From a checkpoint of a small transformer trained on Wikipedia: rotary positions.
MLP neurons of a small language model. Each row is named by its layer, matrix (gate and up: input weights) and neuron, and shows model dimensions 64-255. Each number is 128 + 32 x the weight over its row's rms, rounded and kept within 0 to 255. Numbers have three digits each. A neuron's up and down rows have the sign that makes its largest values positive.
Before each neuron's rows, "fires in" lists the words (lower case) most often at its 100 highest values on Wikipedia text that the model never trained on.

fires in: "in", "for", "took", "take"
L9.gate612:130119172089124166134072125117123162163130133140099103136123149130158113122195158125068134124149131110100135149127136174127084195140134176099102125130092078137128072172083152129129109110137151099127149118166075157212145075108104108112090093099108126147122143073150146114111107142143142108107109083135099114156132137168123089094149146145095146154148097157158199152116139136150156097126099162093177084076173130115131102088143126109126078117133107101151130100130159110168126181154078075177087071123157109173103154122193140132118170170101151101198173172150212130093137082124107174
L9.up612:118151126090162128148179110129108129133109145132168093124170107154154158147146100055084141115178109122138027140133142133091140095152100100164108106083125115116119080178096133131133101162112101131096120082128094136159106146183146124030110147044170112119100152173117113158113091096090147158169175180105131079107166136123155116111150175188166093080116122117183098171086133099117129132143196165115127134168124070165126142146154144107150123183189137066109166089139133143160059110098101112156117113109070101163114164101109096150099066174110170060173113138115107089113133171144070174

fires in: "a", "the", "s", "first"
L6.gate286:096115126142137132118200096163082182151196116158136145085167076156116174133111129123143127193151108134184152089097134110135123161129127151125106124134116179145025098090137080082099116104136078157111127077139147084124122108072071099121138118130146112162176149110126184132125098131142146126070116136152080113087121082133160151161151192087120146100163117082148100141193150214070105133133131139110055148084095140131083077206098155074146091099123155086094118180133159142138244107132143110086117112126118087134160059105184133123113111148092088115153102142075093097158087114187079163
L6.up286:129098180118154125122149211105081110067075099140117136071099132137106074148113155144110099115122235130112185090133135145131101118154185128085101099140082142137203170183147185139102185106103114111119204085191147105095081183190143208122149121079117114188139175150178156187108191159120073137106119100153165131100133099150103147155166076199109102132141113122151115114151150101111103141165108113118117117070111103158139084131133110090118124135082130095112145116120122130117177155102094152069161134127120119087091133139102108153156148158123109128053137154118132134159170159088141135

fires in: "at", "than"
L9.gate62:168113121145156152117161101077155104123129064123156159151163185139108141118085145162147168164153158116098108139131101090102112137145084141133144137177096103156177113123088068148093108138100170152148156118111098134110114121148108124157121182172134117143107173080150148103100144179221140156127155074069145087098124105171140141180141193193145151106100108154124108164117176080130106165136168103123155079118110131145141150110161128089091097087107095115093131120117139109199124096077148084200121104084165095095117155103160107082165115040166129109067126084111104111131086138075157158
L9.up62:172155108116107121078120087116119136111111111111177080178121089192111085173129148094156093063100156067153114157130163114121146096094119155084123089124178104113120122128062092151160157129111127127089139148133079125112088124106106117165148091164189122068094157166120069179171157076125111152085079122141138111167130165120144157123142118121094085074173126096091153129103130112166155112143072143142154112151131095138177155146084156162181103098177166120083184121137129127137124085143142192141096076109159132156066068137163129101112136163135120145157161133156148141131108119114101075

fires in: "play", "book", "novel", "work", "works"
L4.gate824:131119174138177165145112146140078134119130162126084101164103090133080150105077124064106117119092102116117084146130161159172137130097107102137090080092145181091170133088144180113158126104095140098122090130131136211101166188131149161119126136158143112093104172119174191202141138118159133065119124105164147116134148136155060120084108193116154123067104105111130062144125141104120178125150182165097121128155140139183116082161173112109162140146161153155135205132118097169098111109107117084127122195071119152100111106076101117103163093157135075111119148153143135115141137096138039131
L4.up824:131105152160106086149140116107083158147106095088106018058177113149145176087125138162141128106171134084098068217112088096164144170150147128125129138115119078126112150121136125092112090209200104170104120143160143135162126163200098140068104091092169107140150175151064155106160141102099133198097114057140110110100138139079129111107125178159159090131070139144159105171131118137079123148153143101163151153126093184098152094094100112173153112139127155173148108122063102075146107129167139089145066146147160114053117141188053146100132110184099140137148181101089070142144171056120174121

fires in: "most", "when", "by", "and", "of", "nearly"
L9.gate466:122110137111164128100147102098078099130103083158116102141152147137148157126181114133114161057187116139087194199148139120182112129168195144171126129166097147126122149180085141156104132150116133082165138143117184149149088126082180133128086169047118153107137125164115120125117130121172123113098085107107135180191134103125178134148137035111111165165200119114161134078129143153103203123077136136119089112115153115129114198101202088120145065098150095132140112148133088191165154107097167088132139137157111116116086139153136172157142122145126147175176106126127051160082108115182079067
L9.up466:132076132179153126107117157150145110098085138178146119107116128129114162157104134129122198173067179108149152080144092134119160099089136165109090094105136113078138077117117131135127175165081056091131091148074178140107155133161131119142144125113191122202167125121176129127139171127120080151136177129139089099062117071055182079119140069079122136181163146158115157123092123153143132070072153096155145096106081143138108145123154135168141082092093124166133114154156126154156165120073085099176119099126100069187112094133155169113117120120148134147129110172105154137129108145166101098

fires in: "in", "for", "between"
L2.gate691:103116146110121109132176051168145129129108123158201080112134078129175149161122132130147062109121060139053093152166170160134104145108146107164112131069074127109095151188149103136158093078094164144114144116076096127160112150092149124111086110077082080133106176097101165127194087116138145104168115115120114159085096174150081106095166123101113183116078172150106129151144178081120132140085068117079108128100169147110155097086167125117167130103173136151099155167108200119076085072059071079164181110116166113117133127170128174117114098167127133086139127108147098171145127110093109172
L2.up691:127104117142165131129163154137073166096149123110102152143158142105122101129099171107152191104105154148165097213134112119101097129122060153219117121086142149126126117163152103193150080117123096030112159142096127126114106136097072154106186083154139114129069073132118166144133086057084098164167121114140136153138135222158152145147189173160130173084090120122096131127163140113125119111182099174169166191064148126121092160147115132118162151116157098101077143120105142060105080132141079129132133093128066194127123109136142199091146163089134174087140076114112157105176176073125120144

fires in: "two", "four", "of", "several", "thirteen", "few"
L2.gate390:138081145139144086105112133221142134057138063109110149157146123120144195105154135172159162102122102111104036065138178150170089126158174182167156118110108149099113089155136126205153090170107075144101187126182102072188122214104143054143144110142098066109088124119091118055113101142107147147127142093089088089111127047122112162155203115155134115169151145093121086156136159075110130134115147145153130131121123092087157136122160144132099079111146138075119131112151164069181199099091108163124159107090153150088178119143105126127082144197110148169092140125082155083121155128081101160
L2.up390:128096118152158135157134087180161156054139106048154132126115114108125112204115140127153167092152135149132095109150129132208078122127110180134110111081107143124126154163119124160100053130150103113160125158144110056174154128146120108139131123099104121136134165118114133138086085116108193086157121086136107154100093055142119097119097151159164124119150131111129175120070116059078150101165137131080122097155159084117180158126107102079141164162116100093099151124144151147129172091130171143122159162061136179122193129100101166158130102138149179143069103105129167106159144115091131126

fires in: "the", "s", "q", "in"
L9.gate517:121107151098152142125161112127101050155082150150150094180149158175067167184142092117103149119123117154087136146164131135109089128210143117128124115133119130137151140141142156166118137078135125139070156093136137158105137111137165160153089135143123085132091118100110123113120093127106141094124095125166151158141167134112152173129120114172130171130160154166098082132089126095099139163122102116101110075156126158140130165212149103170122149179157108107088219186159142111158102089078152142097154150170081165122143138104147143145096112111074174138183126120108073158120181144165130141
L9.up517:134107075150140147132140118164099142134165139099129149134165137127106128145114178169160127161124176121110149112170204127122140125114145111154157122148109116162150089092106106098068145083105133147161198111139090128087113101090115148047201111170106075120161112155148128162110090141051045175070091080079122047118075167130145107135165115148141115173113115157152107181100129141112166084175167112135133120166147130133100153160142098126107103177116101129165115134125102115066126103133110150117123079147096130154181128158164085117189125144131077083096125153151142128154087142082130136

fires in: "by", "when", "for", "as"
L6.gate699:154118164089106113099072100130109088110143174093100168169191159102114116099165083137124129089128169165151157149234146141123120115078144050167126128172091167126132114156131143122143145180094139121114161152112119111168149107190148127152140088136127169090163146106104106140163115149191162161103116158137108143160127047171131159085158139175114115138139134175163101137125140139089145133124115133079110165097117128182038089144111141109148148135098131156200168145101149179176146106000124095141137126145131109106155141112122189103158157120122136096165113142119151125115153062133095147
L6.up699:144086162137155201116181115132168131128137126176122175121154114106104126167142077133162132133149095160161110115114114068089112088112073106171112126009071114057148084115138103107071126123120119120128101110117088095188066120132156111128096118121153135211160152099181131096115163170082108132193139174042097103159133134163129153136107113106131141139124106090227075161134095121094134126113089145126137128135122177075143146106119085092175144154151139144075108106125126095082105131085144112101163067132187069161122159206089151092124106144145122158192095104088160167136118113128076076

fires in: "is", "are", "was", "were", "being"
L9.gate103:127152079168130118120108112152123095116212122096126136128142153130134083120076120167081059139166162169158089104154103103103097135147149154117117102077077153090075136173080189163108103145185143121147089113121108154173085146124176167145164127112109109142149071132192132069157156121128124157041156182071088124132146172160071135077182124099142145105113183126143098147132112157114128140102125161140116103130123192142134097065107152136080128155182156086125204170140159058163095108084103118114129092117116127129115095147122086183056099131093122148130098132170152108145118158197162076
L9.up103:097179094085108082123154068149104142117144111073138126151115184122131122161078181117167163056102153167088150145103108137100151135142081120081102151118078145129170171184101170159162097115149139098122140146152138108173081149050142111130156125177146109161113133124212171161158129090111106112107146174120125125147193099176083058160085138128133124176143154136139084171141116081073114121083130153123131088129107096130160090167169095098096154196037081100142127155099149106160092122129119144133139143148092157074069088098113118122117124101149096142117085110076110085185209086130103148

fires in: "had", "ve", "have", "what"
L6.gate627:189198183162164135145122125153182114083079123116167119128198100154056107031206142138119147126094087114091127135136182097116138136171162171154129154134131056134099145116145121060140130125125075121106121104162102179153124157116144145114080140189136116120104077058110138082087126065100123125143155072147080143138146143112162162120148186070090125133114131153141100123152136134083115120151133188107145112145070098139130066136136176109110099144120145119107100117114123196149134102076106097160144123153163067131117156131067140125098155126131192122114149096169133137090161105172132138
L6.up627:137135149164105166174138075148112155141172137162106158108158147163062082105129169201098107133123103091134141131143106091109140157109164197104158159144158124119117151168150200139099138096151106100117185094162106144134070182134122172097090114165218181102173188133123125150136164098107082144144116084113115118164131148115120120199124139184116073106131132104163119126162083103080134167151113144183078151084094074117167105115159154162101141165194149116140057122053074178164116140147139189158192165140158093084158081109083159118142105121219167144140126127150108135091129078126114115

fires in: "of", "many", "some", "several", "few"
L4.gate214:075097133132161088104111134109127067052153107104092139145109120132154105134109146101173162129137098111135125086121085182136104157092061153066119081112119133104212146163149129158088073050095096122102115062110152113157137122124127112120095110099173122093089147131140077099151116108122120060132087118142179112120168111146075085095160163121102133116188110168106097143146133115118109153128157081129137139091090059065099115082167141174106156090154141118117091114180092123133163077068131137135164125117164130096157123129107105113096157171133150129054157163152123136088195052149196169
L4.up214:089074125162165126056116121144168150087096074125126110088130145176211082169165123134205147138116121197129138092157115116130080153149058158097133139129112108121128092167136111155056043084116114151147149107175147097174172077083154116112130041136124140118098170133132114149190103125109141090171157119163157154144145103098135108121176144125125098151145166158131136106145129144136137141176172068102146128143097124150111064130128107118141123099096160095166109159164084081174130109136118110186120133137149132082178120135143129105184169113139151098010154080113125115093152122144175186

fires in: "of", "at", "by", "between"
L6.gate492:130115107115092187156105140127164153136087094100166124156162038156119185118148120138096155122137121128165126131171153116108139140142097161137136119132109088159139083160125151118142139168121086120134157146097126128157100146139097149126083090087080089112141174127150115082111099126143077132101149129153160140149117140154128149088165125160094147128143164196157083098075178121047113084116116101089083132119139151103153058097080127172173080143132127099138169092043163128171115140119131113207157093061123117095117105102151181037121146117121125056144122094135164138086133132168115111
L6.up492:126138084130140139116152162077163106129118170150122097155128103139096163072124160111143140143150167103126120136128119091051132090064148132172136097130125126125083104134171141154086119127097145183124128113147099044105088128156118114094114083045114136131095125153146141207073084176105173162147145191192156169132065126125079152134135150150157102061090134134162165111174165197110156118124128129154152145166153090205133160125081189145088121157133082165152143127143173178133193115101116097170159075126103110179103129152156216087200110100115138159164180096135095171164140128201112104

fires in: "was", "were", "been", "which"
L6.gate61:179182130080095127129112082153096101076166122134110142083092138133180092114141176137142134145083177142108069092167097137054122165125098120156175111181160127118097107154081141158124145091180123089110123159154161136170121127081099079123207099103062142157150078116114091120166097107131061165137107115169114056142119114134131145172175105110106131179131157150139133128129171122107089102137151103116102160152095175130154169069096101189108116161127149053152159111062167092134090080145061116186122129100119149115103117110133132124129141126177172115100127133189184153116131177079148140
L6.up61:148171166110116142146112075115132108160166064103089141084122132107121141106096154127106124161095154117150088108103133187125216115157148077094128129111183117084111135169169080088058103109157097161089125093094067172106072123126147096123130077146137160145116129167125146108058137075130075094145146151170153131098072067121127171080191116088137139144143105101111116201089139108130118070108168074126096120097155115073049149110162142183160068120090095125141134107098100151198062110121132136155104103175130206183118164136110110126087138082139163172088079120109103181145134116097134136

fires in: "the", "important", "main", "major", "s"
L7.gate377:126098146171148120168195058124143145103147160117117142138151095090151130102111114109106174165140142134034116179128103095154090095152138150144157110151104151111095159148135130133104168091156146093088098106173147107085120135070136148127117093121083139112141113138139188129138157145095162179070108128151075161173110101082102133147217071117137144116136171187141082115099138106106115117121151092116075142114168054155078122172170101086131131123143088129121155094157110126159161090135156097140178171093113100076120128081119142157134144107132103154105114158145106121138073063066155127
L7.up377:109076109066118165116098157129119179144079151126135079088145086121132101195159118132112132145151165131198149088081199137165090101143096097106191128147179093135180098144083129100120166144138104095160121131124153102132033153136103112091151141060175163153089109115192145116133141181099104126113139137170101070142175114182129142157139109066163161095163161113119148128121088108105127131096140080131152137077134149092095112182104074131113087125116100138114131137118073154168136138104082176132151193199194098140066074148135138097090097194147076179136109197111104157087174174169160100